Part of a small language model's weights: 172M parameters.
MLP neurons of a small language model. Each row is named by its layer, matrix (down: output weights) and neuron, and shows model dimensions 128-255. Each number is 128 + 32 x the weight over its row's rms, rounded and kept within 0 to 255. A neuron's up and down rows have the sign that makes its largest values positive.
After each neuron's rows, "fires before" lists the tokens most often just after its 100 highest values on Wikipedia text that the model never trained on.

L4.down2840 [133  93 107 148 132 147 131 181 154 150  83 166 152  59 112 128  60 183 155  70 105 188 172 139 103 153 123  86 141 156 130 121 119 186 162 115 106  90 106 140 154 137 147 154 163 150 178 139 179 166 174 156 138 166 107  61  83 133 150  96 115 175 196 110  83 134 108 109 116 110 158 156 154 166  67 146 117 100 151 104 104 226 136 169 157 117 160 179 112 136 146  95 115 116  89 134 133 126 156 170  47 127 107 154 150  66  98 117  80 152 111 114 199 141  94 127 111 123 151  61 111 122  93  98 102 180 118 138]
fires before: "=", "==", "===", "The"

L4.down783 [124 130 242  76 127 133 132 114 128 148 170 141 115 113 125  85 179 124 145 149 137  57  74 161 142  95  67 118 136 116 149 123 117 185 153 186 122 133 164 142 149  70 177 166 102 214 113 119  86 111 117 107 110  91 117 122 157 180 147 108 150 100 174 106  88 168 176 132 162 100 154  47  97 169 145 127 136  84 138 175 163 140 133 123 133  82 134 125 184 111 121 111 149  94 104 103 118 157 105 200 112 132 103 139 137 102 153 126 128 140 121  84 159  85 137  94  93  94 113 132 192 115 164 187 132 112  82  93]
fires before: " 0", " 1", ".", " 3"

L4.down361 [102 167 140 148 186  92  98  69  66 143 152 163 107 148 129 148 140 105 151  97 135  91  98 136 134 151 129  94 121 125 115 129 121 124  78 145 150 110 120 128  88 108 172 108 183  92 131 178  35 143 168 159 174 170 156 159 154 161 154 153  92 192 146 160  74 128 107 156 145  72 194 125 136  84 156 132 127 182 152 157 112 168 127 143 146 149 136 101  95 154 142 141 168  87 133 155 101  96 170  96 143 176 161 138 147 127 109 172 143 122  87 148 141 135 124 137 148 149 186 215 116 142  95 133 104 116 119  75]
fires before: " |", ";"

L4.down1732 [129 150  36 103 160 126 180 114 191 124 136 121 215  90 164  74 158 178 102 104 210 216 107 185 125 136 181 135 127 121 124 131 107 185 144 117 104  89 113 112 136 184 130 113 156  75 135 107 142 100 125 118 143  84  80  52 110 105 160 122  67  87 131 126  93  95 106 138 133 160  59 155 112 219 105 155 170 138 155 161 172 173 114 112  82 101 123 140 119 122 122 138 151  85 113 136 106  77  84 102 133 172 149 167 144 116 114 111 110 126 133  83 112 120 103 141 152 149 138 189 109  98 100  90 132 141  88 143]
fires before: ";", "0", "1", "2"

L4.down931 [ 95 141 125 144 180 146 116  84 114  97 166 116  81 145 108 102 129 164 101 155 117 191 180 107 123  96 151 128 154 125 158 159 138 100 105  74 166  56 126 105 131 129  97 197 116 124 133 144 143  99 159  93 120 144  81 172 201 156 101 182 116 127  71 101 132 157  72 142 150  88  60 129 148 114  88 140 163 161 134  88 108 153 138 149 128 129 103 123 134 127 132 135 143 105 110 187 130 116  97 152  92  99 110 104  86 117 165 142  81 183 131 130  78 155 155 119 103 166 177 115  59  96 130  78 107 114 177  98]
fires before: " |", "1", "0", "2", " m"

L4.down3217 [109 112 204 121 174 141 100 141  12 154 141 154 186 119  92 110 126 153 140 131 141 127 107 146 142 128 110 173 119 105 145 145 126 138 105 134 183 118 167 109 138  95 125 134 135 148 122 152  43 137 116 184 155 143 151 113 151 168 176 159 186 106 121  97  34 150 141  90 106 135 121 190  53 142 123 144 118 130 152 162 144  92 122 213 144 185 132 156 125 132  74 151 120  66  97  83 154 177  94 202 126 142 145 169  98 115 101 115 145  88 119 110 156 105 128  86 126  74 167 204 145 153 150 155 146 123 132 135]
fires before: "===", "==", " a"

L4.down70 [ 79  74  93 100  91 110 210 161  99 158  79 107  99 176 152 106 158 105 114 105 146 142 135  81 133 166 129 201 102  42  82 156 134 122 133 115 165  97 117 139 151 159 114  81  77 118  80 108 137 123 115 124  92 119  98 131 153 116 107 170 122 101 117 101 110 121 129 135 124  90 162  78  36  97 162 163 121 144 171  78 134  89 100 169 126 122 160 142  91 168 150  94 111  66 157 189 136 135  88 110 135 140 129 169 129 102 112 142 142 115  71 123 132 103 139  91  77 166 151 117 133 189 139 133 107 147 115 170]
fires before: " 7", " 8", " 6", " Final", " 5", " 4"

L4.down2366 [152 132 155 111 150 195 116 113  21 143  97 120  95 136 157  99 105 194 141 122 118 169 156 144 171 105 142 116 149  53 100 178 126 156 166 183  86 106 142 191 153 167 154 121 115 189 127 113  84 106 144  92 145 155 169 133 150 204 109 112 119 139 113 123 109 146  86 130  96 130 119 122 118  82 135 150 111 115 150 122 130 146 113  90 162 113 101 149  91  84  94 110 166  78 115 175 128 156 115 105 146 160  83 121 128  68 122 137  98 137  48 133 123  97 147 123 160 141 117  78 139  93 168  82 157 144 119 106]
fires before: " a", " the", "″", " an", ":"

L4.down3044 [102 126  75 155  97 146 126 116 235 159 159  76  56 160 143 109 131 133 130  78 122  76 117 117 126  97 138  57 182 140 157 120 139 116 120 123 115  95 111 133 180 141  54  88 112 141 159 167 120 102 143 109 137 117 135 139 135 120 102 102 167 129 162  74 164 153  77  72 100 107  71 163 122  92 124 176 129 147 140  98 158 154 179 147  81 119  75 120 163 177 181 109 102 134  90  60 106 128 134 158 129 121 157 126 151 103 127 102  87 153 134 130 183 133 116 141 170 107 113 171 153 131 131 161 182 127 114 165]
fires before: "\n", " 0", " 1", " "

L4.down2616 [144 144  87 143 143 144  97 154 241 109 151 119 134 121 164  91 154 137 125  83 185 181 156 223 105 116 121 125 112 140  54 142  79  87  99 135 149 123  84 126 139 132 150 162 105 179  89  98 132 130 134 186 142 178 109 153  98 137  80 130  86 147 112 136 112 107  71 158 118 149  91  89 121 140 151 142 202 150 133 154 156 128 117 142  52  85 120 111 165  98 116 166 146 131 144  68 102 107 113 145 121 112 200  60  99 182 175  81  79 163 119 144 143 187 192 159 172 156 151 172 176 192 184 143 125  87 111 144]
fires before: ".", " of", ";"